{"n_layer": 10, "attn_scale": 0.125, "lr_mult_o": 4.0, "grad_clip": 1.0}
MLP neurons of a small language model. Each row is named by its layer, matrix (up: input weights; down: output weights) and neuron, and shows model dimensions 0-159. Each number is 500 + 25 x the weight over its row's rms, rounded and kept within 0 to 999. Numbers have three digits each.
Before each neuron's rows, "fires on" lists the tokens most often at its 100 highest values on Wikipedia text that the model never trained on. A number after a token or word is its count.

fires on: "rit" 16, "ic" 16, "^{" 14, "rib" 12, "ect" 10, "ent" 9
L2.up319:491504486503547504489509534479487505535471499530465471477484472480500528488537526517508526510479479490506495486518501528482492524499449492508529456508503491496525496459481521517518493486489430497503529515516470490523465499512509521481494521539514509489513503562519511509478462504492477481515564450481520448500517509487463478463490452517462489517514547470449519484553477512521508527482514483511496478517577543510528465534479504495484530508486469511505492546549513491505503519492501
L2.down319:500499471488512487501521501517519479472497522484456542507480467517500495469474518540548538513505508480513558510476474471495513505515554499487468498512494482519469483490503503480488502492439511492473494498512473500545479515506492503434522481457530463538507542524516548516474520501481514565470490510511510490504492480508550503492534483495522533468505470499456522531470462510461502484522514504500488535494460555464504507527500508499530503465478471489535490497529502448542465528523511

fires on: "or" 46, "inc" 7, "is" 7, " prov" 6, " Prov" 6
L5.up181:461458476502505513501493474486476496494518470506467510534519488501497473451530472500517505429527459502509555487499497515493502515476505486515488510532509500532511512538503461512533490533482535518494529468515542503506495511518504480491529473463494524498508508527568491542452485476451520434506473485502457494506526531528508540489484510513480504509555535476528503453521529509503484533520503449517521497456466481521531525490521517519497507471526490468523476493528513514492548502502513
L5.down181:472493494512487447514503504520468498523518473508456559500483501519539549488479517524476523513468484478498535524511531517473522493494476510511502497487492501466496443492489466459461497473472466513506496492463528472461497451493510544536510519475514529533546527478519484483477512531524479496525470515495543526515485486505523483509486480525465470495521503507485501521482527468464485481472492458528516468506517485539508487575484555508545500508447480505496523507534523509543487512510514

fires on: "or" 28, " town" 18, "ident" 15, " city" 10, " country" 8, "ation" 6
L2.up275:491522482479477527491497493526461489519467513479525495465516487467510506484497527514518488459517502469486500479486485486540510521511545506462515513479480503495507496512486523517550506454501494469503465484468515509521533494488471516495530439474535529510530516528500539524479521524482531396515486537513521532427555510483476519507500467529516473497477475492497481482456488526469477521485496482491494469540492497510509507487508535557514505496470488466458514503502496544477522508517510
L2.down275:461541446539521530504523510509496509492525476483537492549505487434495511491508504473493480531502504495521525488538498542513497458489507498470504513444531527516504527485517485477486484486479517484506499479522500533473507536489452479538467521534485523497485482535455537499490479501525520499481515533491512482527482516498487503534505517535522515509551457516503492506535445501467489458515552448522495479475443476460527470499486513490476509514532529520511462505484491494518519460537508

fires on: ";" 23, ":" 17, " and" 15, "." 12, "," 9
L5.up589:490495473486500530499507466495547504512510476469530464493498507449504507557510492487508470491505506542493505484471529524455555511476486548486481467474513554448471527481545503505496515484482430501513496501503484505489496507465477509479501547517519488515486534498519473506502447523499546521502508498490501493546511480511481507502536422551497513497523487535531522541512486467484486512524466479513457484490536474489458500515489531519512493476494481460500541517512531484472489497523486
L5.down589:519515461482493507506547462508539509515520514479509543502497512503481506517490519473463472521514508492497477470513507481457498455496459533524512474481500553521550523490511550506469520484476471532482528490488534474500528452496484513454490513480492542489459531499529508488531488484499493489493480502479490507522529552518524496524476545486505521491490529507468454524445477455513502508507510454540514517508496488491541512469491485466506479490488464524510530496519466435497507480564477

fires on: "ino" 23, "co" 18, "iss" 16, " co" 10, "de" 10, "que" 6
L5.up435:475496541452521476505524504461536512487498503522479515524485537514522479503469515565522481499480505493498490521461493498506546529464498535509467474533518505452504492479505488529528495514504492507476480508500529506492517525510499503457539524497516495512513563469482461515483491475468536486513523510528511508530476503503512557443510514462511475536486480480535530474451467480477491481485515454484478514477506501543481466554497522528477482500492502464446487481456529500531539513482517
L5.down435:480501456511505546495532451493494503500487518513467511517483500482481472513543499518506454533524471502526527539504471520547514509511509523553482506483490548490469514508483547460502501508494462515502472476522514500467561459478503527547477456508532543521550511474520488504503455520522518504518505512467519411475524493498519516541479520511496493493545497528493517529472501457485495495492499526497504518482488479535515471509465498517488493485473462491483479508498500489540549482478500

fires on: "ep" 38, "omb" 21, "202" 14, "tern" 10
L2.up557:540514496499483530477511489461473501435448525479517507444498511503515510501467522551530550465506474488486473500542486516471475532513506454507515492513517560471499497518526495480520506466495488515458525546504505493468476527482515478519470516541516518447484514533453495478490513482522482475518481472511499546531502500515485495497495514526454520517476529461486494492478457498525544512509523462493532501492522491516470484495538521496512549472449529491516498528503501507514453513496501
L2.down557:510542535499512495503479480500483472501547479489481526477455498506479486496462500452505529476503508564539512504485444521514536478492536555508480517453501482485475490494518501492479506521483494475470478536520477502522471491528490526499528526508464514487513487508493496501485488468498476553513510504481528543500540498521501523492484494454470470472527472491508520540485513475511507519495462540543442480454501523483520490457524468528533480488478510463458507544482514493562480505476497

fires on: " first" 17, " then" 14, " After" 14, " later" 12, " ==\n" 5, " ob" 5
L5.up504:496496532499503489533487524508480490476505424475531520493468515484490440471494515514512491486492538515494501480515524477539512461532482480513484496488488506515551492470495497505454516483460472510522485492481491435468498485530491519537505508472497534487501486484496534496526511531470501487489532522543523559481525477557498539462533458516498516479473487479514472540522519487493449479477510513553486513542483490535473490472550500519516509506513501501527490524492535525513494515544460
L5.down504:524491550466499560538524498487522463476555503476513466511492495510516481518514489455492477491521495458496492471492477510524495500492502479522541523477533500501507509519479502537497477500469500519494488504477486518498482481511514497551523521475455543509498514518493514539479492469503510537448511509513522419450453524494453498508499532505493492484437458505478537518522514487519506482480517512478472530484496513475463466462511493523460494483490484520484523492535530552518490499480549

fires on: " res" 40, " dec" 13, " ass" 10, " stat" 8, " manag" 7, " acc" 7
L5.up308:515509497477495502482526488498513501518541553491486467501444541476521505534532464482464507504511514499466498489476497500501486470494473466503460498495497520496515468458528539482498492515517535480496503523471499466525506494475489495454514489460497482524497522461527499553483491518520455501510468490534488480540560525535549475473492509534544507461525499486520490546493543496514474510468518505496461513473524496528514527492500509518487536470461494488544543480557451469506485499468496
L5.down308:488468495471482473537539509523491521523512531543509448500508512492510532458492504526505499502513472511513451479521496451471545541513490539519469505480482492525485524540506496533534504523486552460463519508431452473508517483460470486465509544519466507501534460463475515517494522509490442476540503525479495494478519483490530509500526491502465513519507485497514450515487511501552508508484514463493473543478533498503482504519476507549525505541462498493493508488494499485516500493465505

fires on: "it" 16, " Or" 10, "ip" 10, "ure" 7, " allow" 7, " play" 7
L7.up606:518525539534498480531480540479493534486485518484502492533473478545485516508515480488489519472542522471481498502549535457459557475508531480441520520506529482488488496512488463536500504500487540511477504536498508483541527486542462505504465493505493482470500498503454473538537487486521485478514497497548491527492487485487486473476504529487501497540501504564524458501489556478507503505516468486527515483503516478494502495459467482527463509427476493527487508507508441521499505515498524
L7.down606:516491533519497525529483471497480499487520502497490505507487458495483523524508499477491465464511449482502477557461500492522498524484531528548490504467517509541479509497467499510536470527541480514493495448476496487518490498429515496490470523492556487482506474464496522453506498535496477533493473495510515462525481513466502504454506506510548491492479506541539516513493502494495532505508442464527518523532471515509490551519496474499499522474509452532474450468549483464529507520517474

fires on: " comp" 39, "if" 30, "):" 7, " Sec" 5
L5.up153:483523467498481474512493464515505581495530474494524507553462473524542483488501515489506489509483512526520485502525537500522484497510530491531483500502510498470448520479550537462487505523493493506476469489481490503522552474482517476491507483483492502462501506535537496485496493462506505515528524561474479527498521509500504469485556479528508510505535486537453567503535492526488518516508493493486475502543503504468502497459455530477489477522515448478520452491497507467542464513507521
L5.down153:471536456505502516500508498540529560483520471502537482514544517515580487509500534504521501495471501468480439497552509489496499500499525505501521482540551479515499510522496479482459518470464522503492493509507515529525471460512546460475544478486498503451497485484492492493509512448501490513456517484501434504499513502481528482509544530509534482474458474497499535492516484526542490520480459523468499516510479467475509484488506542518478467503523475522487465504493505506479520529482504

fires on: " to" 32, " in" 14, "im" 11, "p" 4, "0" 4
L7.up4:531465497501496550474529462517515497469504438452507510498534477482493513462470549575563510459520485487456514492475482516463509462511526503446517513491491502478472516485538519521504535509512533493480504481529521499483494475547525507515490504503484517474507499512523503482489486522489502519488509500513487484513487529518469510472488497499472508468513514536478511470476520508482470528505514499494530533493513466462532514479522542507524522456558512524509519480492433508491450534486476
L7.down4:520512533479491504490459437520466462509527483505522552456485501479474485462523482462498524500492456508542502464512512553503539473494509479510525509522468485491524519479504527494513523518487520554481496504488567487518479482510505464516510521558485506498556494479536467516479502500520479479512459545513462485501537483490458483533483512486523530452491537521484516495484517505517485477474523492489501507497492484488501479475499468522532505523518527518532537535468525460503530498498548

fires on: " U" 29, " compet" 14, " ent" 13, " mult" 11, " sup" 9, " Ex" 7
L2.up160:493498511516505479514522457556458515480537534548501493465499465476465477501504520480511512515490502517512523521465573479518537495490503469494514479493481524520469513551483502525502494513497500501531519550497502496472533500497491508527479500476529472480503492509469496545476518473489490516463525531482475543495434497496530535496499491520463474494471505497459444499512534535484522532431511512507482471498485518527452508456466502506534558502502501502522506493498489483508483483524549
L2.down160:504549490493522528520469491485564478485540459498542533495483548470511502526476516494481487492510518484473485488526478534510467517521488508470494464446501502425507472472513487478512473518548522498495499514482492527521525502530527472494492500492526526526495497475472494534508437524498507502532474503473519491551483537515502460491511491478461533523459527512481512517504480515529527517487498470494489451518460521542498521542498458508524505468494483466513489513481497541496555485505524

fires on: "te" 23, " service" 10, " production" 9, "ena" 7, " started" 7
L2.up177:468532521460519489501499508527521490463499532488477483506551487454464489491469508516514487521518526533461530505499499525484518477473500518532564468491523486504513490441541554558473490492480479496500508502508538493494518512514460513458489497500503472511482538481432500444472513494458502498484516524530485499530489539523530490471508489498513479500484509485469537532498516489494479528524494451497478474455479488502477518471476512505530515510555491458501502484525472502504551529472508
L2.down177:517460517518486505482512517462484474536487477525515537518483514501528504530504525474489488521518473545467480483521466496487509504503483525511532476477480519451499431498525512517510485521505513502554480475486533522465528463513498494482501504458506524488480526515499518501534500459529489512488512482450471473471524565528496545500487528510490494547524544521451525492511522481533516493485506461495526498480493505461495482496541471458521505488494519477465480492456520477512534460430509

fires on: "ra" 28, " as" 24, "er" 12, " by" 8, "el" 7
L5.up18:480521482504498482516473502492478487511500520535500499490485493500504528497488459534559488483499472484498428502522490497508509463535567549544511493527490530479535511469499483501469501460483488494520539488497490528475507489528526459519486495491455505519513459511447505516506482479488520466465471438492533503447477497535488525486495508493506521498488509483556533511503522507466543493523537456494513492479489510449493505510521510485523523515522529487512523498546516543459482442503491
L5.down18:497510516492569518516525491493471511528502510510488451486486471527501535519480507454440490475487526513547514517456496510469496466497434531516533501562488499519469457523455477492488512529508534503490518490452480489469521478505498504485490497498499561514520471513549499471464474495500503511475503446478495492487487480476484477517486494459513491515518487523514537477541507483502473505488538536520504463529485528499505502531514487470487476511488541478456533516489521512552513508465507

fires on: "at" 59, "tt" 17, "ert" 10
L5.up3:507498539505519502463487445463453526487523468476498524490503527503500489469526496497479517496463478527503438523516532487497464502440509484500528476490519538527540450493500498526519537486516525482493474511480473560492492505485513462506509499460471459515538457468511472497532471470500494492502486497491513482494548516444531454512509457530514494495497497489502539500524520491545490530509514519499470491503486509505515499538485472415492505488529516493497513493463497483528498544521518
L5.down3:518519520496496494490491482457495479508452524480553485482503500497492502488494484536502512495496473483494495511528493502442451539462561463482510497487506492470502505524517467488518495496515516484552483509459531510531538460505495487473513508452499457524546523532478507450513487481503489538492545509543473524483504462421522494531506496523503507529529543521493525502468502486487519531519495491484479560501510482489528465530522457485528489506537502495518470474481498532486519495525540

fires on: " to" 86, " -" 13
L2.up495:524487504488492546520519523543511514495510458492504510498483467520512544490534511494517513501507487512483467506526492520477510518517503530538520509481468513485517538507452467505505543489471498468434574502516468498498498531467475527514480496477434491498508465482444467471473508514474520511512498523487511473512521522479496551458517481470486516486464524536492476530499461466466539540521483521547497502489524459504478500474505538518517511480550499480479515527507537507544504513508504
L2.down495:447474551505471484483490515540540481517512495537526517463488509445493463482521539472523497480504519511542543498486491532477510524534525515522515495513480510516525528498497500513478493513472529448514513518500463475514502498484482512526522495504484496485494574457516507471490504495524475524460517506521521457490505547503483499487492524501456509474506523534524510456513465514499469455508513495484503527496462536477545531513546517489486465466499496535524468503475555478530477509467470

fires on: " c" 46, " con" 41, " soc" 5
L5.up57:500487496488569527436524536503478513530483534507498450454488518539515486491458483515527489491486479541505496535485468480472517467492490482506520454511464514482505506516490520473490464521466515475528501519492524462540494490515503498480502487519478502490501500452496490479504522486483463509529519498457479545501514513519507541481505462488516448514482471500503505518471472512483511474452503526511495527476526512519528508516483474531529480479529467525551545524449516473448481468507459
L5.down57:565485468476517474511531536475481504501470510496491530456516508499507493463525484472554505523506462493489531521479548504528505451490504513509487517518457483510512472515536469481481538541517502513553484502498491529517503470518501472485467457524528556492522505505494472466495509483505507494512477505475488496480506509477492515540537483501445441506520487503524516475485524489486506522410489542511467498497502496497499486502504488533499458546484473502532532505468535485544492491533504

fires on: " s" 21, " us" 12, " sing" 9, " med" 5, " cent" 4
L5.up290:516477478482524519508478489556521561481475468509534474549482512498513478502525490529509519516519538505509517494480504514497549505506492521454500442446484526502466524527509524492544458491499472488514450517493506484517518461513535528504481503513540509494487501547497497504500507521513503507565508495465508529483491495504531503506497493520500467500530505489481490447475560504470530470433521475474476451523515506538528521501516479495457493475514501499513442508509465517484513496487463
L5.down290:532524491505501527531505503496519478476506493513545485473514480523505459466552516470508484427495526462491471488454474517544520482471507537499481509539522487475484496507537512486518467449548516524478491528526513520460494542490532496499492525538512516498509511500486511491498521543531508504468441525435536529511510500531546465464476459514505514461522496473483494466509492503481492499474552526485482511490522524492514505480479527499476475542498462473500469496509508522499504535505476

fires on: "ings" 46, "ities" 14, "ers" 14, "ork" 7, "als" 5, "ock" 4
L2.up115:445493520503493513434493478568489497506493441504503486543503472475486486557498504488453544526481547475502506477487476523479503456504496502499519479506463520507489483530545466484518507474537542496479476472460515487531525472500519493532476480513533520495448510505496484549516470516530487498495461480506464495515538476471485498478523509469498489500490472443497503525506506500503552530492489501469526497489504482520529512502493494516473503523521494550519533492484483540520479547461505
L2.down115:494501521518530507496488512508486521500486472517502531538497527466478490547465507519447541458501502513523541485475528513475532508495491547491512486503515522521495488480495467524516473457465506471517470511486513488528471522507474483493540472501547514497495514511502537521497492466496511492496455453501520520490472446514484521505506535514496523510507435491489497499549486473481569496532496510483506494492537533518495574429489490476457477529535502529481516488459499459482498504501509

fires on: " sc" 20, "te" 20, "at" 15, "se" 14, "na" 12, "so" 4
L2.up286:488468469479516484468513492497511532505470498463486522494479525461454503513476486475497505522499443488478517435533488527479479495491519511502507484472515491513494498528475529553493525536499481531457516519516472527506550544496439510497476490499498507488536453508503509480467476481479489478487497515535494500518512515552523517490516492486507463553516494559478537497511523491511476549458557490523483539458487507500510515497473526494538468494514502470505504486495497526492500545554532
L2.down286:504480461488499507490528502476520511534481512531513500441478533505514504492515470534441482503493506534528474524519522482542482553522469439511538470496527471487488457468546486497473517502475521537499511477489513499499496461555519511480500485472542511512524555503518504490524498504498492520498475515487486514460454517470484487472470514448506484533481510482486514508482480468493559481480430495480502517507496485508511497506496514496447521518500507523516485476489492500536553482521448

fires on: "O" 24, "á" 17, " was" 13, " ear" 12, " be" 11, "A" 10
L2.up122:515492478496523541548528502500492485505527563544514493522502468490524459509450540448476481491509492523536531477457523500436493514471461511502478502513508516526507503515492474534476505491529463531526494496501524505473481522499472534493503565486477443480464483485519529459501470483524483496527494468535518488516479485504497478497533484495504497474488534468497479523524482513493531510491500481522560539478486495490477512493513539516537519523433514465484493506505485522485499492513552
L2.down122:471484500485480501476541478537489508487442524494458513471526509493482472527462526511551480544516480505460478456528495515489489472483500507525515491536485499448518525494513458503548465501524470491467469499473460521504499529517550522504503495533483499531517516540519501464530521542473506476502489528509455493527478504467487503520498500477497508533527492501506489466517506521441488477467487474531502500481464504522498516492449512477513476515523507530482524472511459490481434490549525

fires on: "S" 39, " oper" 20, "W" 15, " bro" 4, " own" 4
L2.up439:478497498476461490506478476490474510487543533536492475507494451476541507536509492496479509477504506495473471506463513502510465511539528515491516504512464471491486452482562441484487516490481521464519533490498458498501519565499493480492495494481481504477516462566478461536447486532536492500534470498493498464487552541489498505463501519492520482495533496488514508468479504505446468470494511485514523450504479497519481503469494511449489497496483495494525547485531516489504545523529487
L2.down439:504512530496514496540476471485543549540523485499523498517521460506530499517487458508508430533482484475510498528512464445528494482528494492491508502487522542511524498547501498496497498536499529462494494521515486484468498502509516484465505501535518533480478469517492498487482496477470474524479551530488469509521517471470519489520438479505488468492472508517505536505518545492526532490485472478504484526524532481512497546487460544484496523496477472492504538520512472542475529574459474

fires on: " st" 38, " some" 25, " each" 6, " top" 6, " small" 5
L2.up373:530536497508490481452514494508479502478470481518495524480520494469518500548498447506468467510496520535498474517502529470515527505525571519470476499528441494506535484482531500533502496494498472497520488485551475489489466477531501510491540539488462478504513500514501485514515526543476519507537495471518473497440501508507449513524551512478561507506522481560499519492454459479502548519502468487500471499566460501490487492530497498480491459513518496491513524477512520513502500481499504
L2.down373:528476510513503483539509511485480453535510487447442516515478471528516560442500499483491498518499517476513491514508488510507513513501505465471498506494528446546493508548522521499470511500479481508549465525519515454507514507505501470495509493526475510477472479508488503512506500518478473467528516491560487472522541512505534508496493512474466513504457482444549460468487516475515498530457504540531510518523506516465510470541523481501518506499493545494470468501557518462515528485484485

fires on: " also" 17, " is" 14, " be" 12, "s" 8, "hip" 7, " are" 7
L5.up477:506487473454540528530505506485494555501535512490494489505503591535469483512518506506509487481514495493537505510491473514505506475466518498457519477485489502508482467516498473529466503503511540519498471526487510494511441449472499509532497523506466474506464456493473516496483466504474514486528481466520515560482501486481518546509491498553525533510537496504523535459475516511502473500480464479536520466478483535469519514456484516542543520543524475506515537490499482538508508495506486
L5.down477:534487523503507510504519480532532544496484495508481537521556458499512513486478504463503510506530533490529444498510493539513511476504493540473533470539501530482512488489530546487491469467494496492528513430512492508528547554498492478489496475457494523491457507522492513462485475516479493501495517500499467505468468492465513485521517447487523481481494490482496499476508501493456527473484490494513494447474495459534538531532509484485483504483513510495483421536554517525466501503485476

fires on: " town" 13, " son" 11, ".\n\n" 9, " north" 6, " south" 6, " bro" 6
L5.up532:487507510465485494536508531485470464481498445493485483567470532508454481488496475528529480571478519513487468460505471477509467489470502503436510519481538485523493534471542519491507502501502512499524523454516525464501469493537473500518474500493508506477489475504508519504501497509523503500506495505540523493479535513474502504501489478472520534473505487526524481457466496485493517489533488529535515532452489480517522470503487514503522519524574458526529554525489481523511481490465546
L5.down532:504498556495476487478534509495523464508492515540482470532485484490530485520483440479568475468563474471521497469553459520498483496499495460507510483440478522469475464517498541442569515488490483498465493493557537498490539510507536517526458493500528544494510500497501516503492501503475460500483521517479495467486511522477513499475522521501534511510518486503477489520496509507465516523458467516496508474458490520492494508511513495466509497521547515511510458525509496485510462491492510

fires on: " g" 23, "ood" 10, "y" 10, "G" 8
L7.up16:446458518464506522554498500521504510458488537506493481501499482488510510508502473488486477519506465467498519492530476456487491487525465470478527479466472481521485501494489505528464539465507481545551505512525522517498481502530438528521511517545464539487500487510562536486452490497510503512498486543500466464530532443505495491496514495458531511518497441522516480492509510484508439519518503472486496522500508465491486541517485502525531527522508528529496511513525526479475503481525542
L7.down16:478497457513474467472495520489501489495484509501494468507494517552492521539490479499469521523519541497510501473521514530487479535493495509538490499484499500459512532509515474513563521462473452529536480491536503492516500540489494535513479501464492511485501524508464524530534529532485526465539521501478489569490499463462519498501496521494504498479526478505522561498486543501470501453509492493532517494568445496467523521473490473463492460471500494470463496511490486482470501478550517

fires on: " (" 31, " S" 14, "as" 11, " un" 10, "ian" 6, " s" 5
L2.up437:498521516519467514481500472464534501500490474498518457480517471485488519454545496483521463517528469453547508531510526499496504545510503520538518465471490516506504446502476493507481485479523459453484486530526466489486522450471460523510502492537507482500500496493491528546483469524498491493465550513466494562508448511473491507463489535483511510501462485433472504500511533511479506509519514487471523465514527521496519491510512519531502516467489514499521471513521464539476488546537480
L2.down437:505502539522533508507571500483481490459505508474478502504507488506468517500479531513478467419532541506528514522517494516467542529472489478478487462470537511498530491491459561514485485520491510479501480528493534528492474493479514509539483521498519499479527500506538501472482523483476526499479484523489493522566487480506500495515477507498492461505522490504508466475450453497472533488498509488564488527499451493507467488508479495463470491450488500480470542503542522492494510529522537

fires on: "v" 17, " v" 14, "bert" 12, "f" 11, "mer" 10, " February" 8
L2.up511:516498502495514483482552521508483456494498462509485513508485535421477474450468505468500496514546510543477502482522521526517500516519504470524479495499479473499516497462491519497491534501472483501475465535480520488444485518456524485517499486526491511478546519476450494498522510563489502520493519550467526492523454509511526513525474487528533489528528506498444498508543471459475480472489522513512479452503476542492495522501536481490501514514500526472518510449499508541483502519538511
L2.down511:480496491447499504495500549509465527508548503508544486504506478488528478518513496484481483512537510452446537478459513452488508478525493456499508516537495524447489482504499474517533476451485506485482466476464505478526566504510471504481486545438470489479491495515503533519504517501485482534471548515544510481498505483489498444487533495490506486516521516517498472495503547512528484473488495499541521486495472528464507459511491463483509533493499500526529495463514503503532507506484435

fires on: "ill" 24, "." 13, "ach" 5, "useum" 5, "yl" 4
L5.up97:499493525461482512489502555497468530509512499510532583499489454510507502499479517439504475490521505534486467488523538471493518506520546486507513487516473526539513497483492490467506488528491500530504500506507487479463511500509481494478544507462477494512451487513488510462499453496465525500516464470514523514550459484496525521549464508510470511485491479496480487499505460524493569492474472510543467528494481527515516545500475472495491501536485504492487565473528552499492495519477519
L5.down97:477543454454532464534508500486526486506509560478492469516488473511517458495507533496486525520448510539536515492489497522484513544513502467525500521518522487487523460513479477509484495499472425488476471465509484487506501502463518463552548490482470527484485494525478533508474496524513495492544529482469476474531460490503504503490539453492481503524483503482487476527507516500571461506508483490533536491498507499512517493505523512540507478512508489490489522519551473525461531489464485

fires on: " his" 16, " performan" 12, " writ" 10, " J" 10, " re" 9, " st" 8
L2.up290:517476495478515516482522474475494482484476524488507464485472538468501494511460475524501520524523538476457466491538490488465497484482558496530482487494501481506527494510491537471512514469522518513510500482487495496462504489461514554511516505473533509555502492443498507514469525509492491506462532498489515458558547501492495467494514539502500478470498479551505497506477545512437522537460539497493528527482472489536503485531497503541519464474477520500493476488489539476546492459528470
L2.down290:504508485498458484492511473494494532566481458503479477503521536485474521528471503504510525438510497482531498484482445442511486548527529467524511489491542468489494498488503474481503470514492530480557548524524538473525533513517462506462505489492518462515456488494510526487498449498524456492486469517527505513506481473505510506535523528502458546502494510519513504459506500492515531467483505488531478491485524512473510477477487504557491514532475527524490481501493495516518455546492541

fires on: "p" 19, "ch" 15, "-" 15, "l" 10, "ir" 7, "om" 6
L7.up487:513529527485535494467522524526483554532469496505514472541539504527513529554505519457556456508485557501484507500513509486478503508525516504466487497473537566472491504483470464488474507519542516499559460490485467497485493520469556502503512467506511471478495475487510504477494495481501507557518526482529509509514462478492459488465525479500517474483501499505499478489481506510497508465486474518557488465473502535501505513518508499502474511495530483542484537504514489529541457466458497
L7.down487:528514493529485519474490506532475449502444490433485525515494517508535483513513491515510473506487533464479482509492462513498531504489517513511473510461470481533496505520503524532540474519569460521528479506535502507533488522485481500492504450478459496509453530491505497544493502484487485464496495502480504492521532472481561534481476518546496466489467484464514518523521511469533473441489516506514558484470499510517479515536446462521486482513521538490512502514503489473508505473490492

fires on: "im" 47, "ations" 20, "em" 13, "ived" 8, "um" 8
L2.up426:474474484499503520506487495533528560494458490514506496537510469554478532505498543515469521471493528509531483488527506501477509501525489526491536497480508518504477469491483559464466493514492507512514524514462534535531504494527482489491478469490457500515515585513496477452512504549482494506527506452489518513490489478481511503487513536526505512523504517512486500522442476502467486497523495497523485491513495521483484494489490488511469542481470530516495539483495411545468469486551509
L2.down426:479511472465480487467462471519517539554478449517479522476529480503494494499503499499511472521489502479494509511545493510539524478518487516485518506523494494484484484465505533483498493503500519492515455513490527534517426521547536468494462515555498480530511472499490528483475465525499487501503523475483488542539476514458539459458477526519488487465486508500482494497550468456478495531545501455518502475494553522473476505507502529505530471483486529522488526496460514495487453533498484

fires on: " " 21, " until" 15, " during" 13, " sp" 9
L7.up83:530480479530502522504470490463519460487497498484483457477524546503480520466464488464466492521473532521443540513479517527479489474499510548516513470530513473490499495493507516513483522475504467458491509509491537485473495519484475472492489550507531508500548492480480481505543488500502534458543475500498502459524515535481509519469501447495516580502496516516472457470513494503495522468497463543524476520529515495485500492478510507445519493480549515497563530516495483515496520496523482
L7.down83:526485448507462524487453514509474468474504475506501504517489508485478518490489490502498484523535468539469475511481490534477494515486510493516504465547512501535517510503523528463530480501447470552502485514515501477486497487489502505513527494519497537497488563507512512491507552525480536506508503489500517575483507453499520469484500538508483486506488494487490568540474484487519491511428509472470512500464492532516527493491494470430462520473518473463519531520552492518525489508491483

fires on: " I" 30, "I" 9, " sy" 7, " U" 5, "ü" 4
L7.up167:510460508472491481513418487498522510451490473501477500491475469517516475494473549501473501503527473517518494497502516500485462467444507465486536526505530523481535517525470517534474483493484484491475492487494492523476500513519509540545525492499476522471500504524524522494508506529517493517516532482505489500516501551495541485498493490468546544510483458503467473499439472526519503485464520515477492545493488529519513464482503488533485514593446497497506481510503514517486471540526524
L7.down167:504520536508451489494465464482474493503521500470461520514518519519540479521531494510555474542512521517477474483520445505528493501486533491519490509508501522505515500451523477512466521491501506466535517492480496549513493529508539500484433498445541478499468510508489473532536476478489512500491529524502507546470495530531500487494498503514471482468446491525495527532506521487485500523564490483485464486501528539520469502488496499459519541489512446514515498513509495481466483434490508

fires on: " L" 63, " Bel" 16, " Sil" 11, "}" 5
L2.up289:464480450489496527480523508493484453516535493520505542499535479460453529502495450498495511503510475494479519512487489468442496498515558511555492528504507481477502502505559489513512502465461479519562480487501494506499505479456539555510491481454498520508513500507505509474518480499471486500476523512468471511556494474519511529460501473490489497515451510458494481510496491521518530513525471516522546504487537513541543496539519468471498502508520483497506532503502469478484531547527508
L2.down289:542487480497437497537457516512520488473528507481461499482473515457472539530451511510473536492455481567481561489465515532448498476546485497546511482502501488520539499491476495491502543517489485487495522527472486517465467480538499498459512469532503520490509534519477483524525496472498530486462500529495495492516488488499481477505499473519463490517485539480484484509478530514484520493479502500534533480515487483533512481533489488476506571490548527494499471514523483481508500515540499

fires on: " of" 25, "," 12, " and" 10, " where" 7, " with" 7, " list" 6
L5.up301:540524526508504529479488527491505485486474509498496496477425517501497462525549511508500500525506499496487481482502559509515464501513462497484517460474513495463489515458519487492492493454473561470545479493497513506492503488478513474507514532459497495503505505523523467527504497485534489519502517532506525487515481509514452536486487502528528509465506539521490502504517523485480455453471494459542467509468492486570541534559462505526512516493497513530497542510514447537479488492529527
L5.down301:480469509468537514484520480531496525502441514526499465494465487491504505477522496476508442531502514480492538535518506496511477459495499496464501560484507541506552512525481524521506510511529499502497522465508501492497538521495543473500525507518540462528522502490462495506524538519511507468546542524445548461495513546476514461495545484490463475552465518494459503458497499480473480473491483532487511537499474484496511474488480519493519497470493483477514470540514547503499473516504482

fires on: " out" 26, "ern" 9, " south" 7, " up" 7, " other" 7, " north" 6
L7.up567:544510531512491517524474488494481514480500494512477541491500507485495511460467475524522457478523481515531469519513482486488537500553522514494542506519511447529501536482528506495523506492483494495502462532502548480488448511529472463509455485533505468460522472488488487520508479504485457487506534537503494541506537462502505516478476541462508530512509451486515528471507510493489476523502472453519527512548503461526478494459487445501509518494499504464485479490485514525506550486489570
L7.down567:483524542477509528493495501498504488526519492490560528454472481496497501501523498498494498520549510509521494447458484509506523477505478501542428486487498502498487484516474516508503499495492502491497495528488512490493497480500509489479470482488518481510557515428498561485521460530519506491547507460478494459496484497488533503487486503495496557488524503465483521483490493499561508527481481488455475497535468514505519534533496502458496513556440547469542439525520501495506496483522492

fires on: "og" 41, " team" 33, "ace" 9, " camp" 9
L2.up510:500488506457452551548495537504479517498486495476478468513492519521511507494542500486511494492486485486520458514543485502511511497488486538506468513538503517536519486545489516491484536511538494486535498542488541502518457492534522470489514501429484507499462517477525512504515478479479510494520534492526494484517529457489510537456512406528488495462479482516479486488487537497486542505489490534475512489495481471483510493464540496505465520546520487531486474520459527483540509533505482
L2.down510:480508510529474512475475501562524489488483495479495493481552505498474509486518506481485456520527530491484492516521482563497491503487498493526534485552536466505505532474465494473489529511422523488472523482509458514513512480478534481520503497547502514524444501488472469528476501514520504471451516516526498488466477501526489476530475519515501553498505511528511506529522491525492473464512506530463513504509538484522509527519487518510485551518486501494473487506476562491479420503515523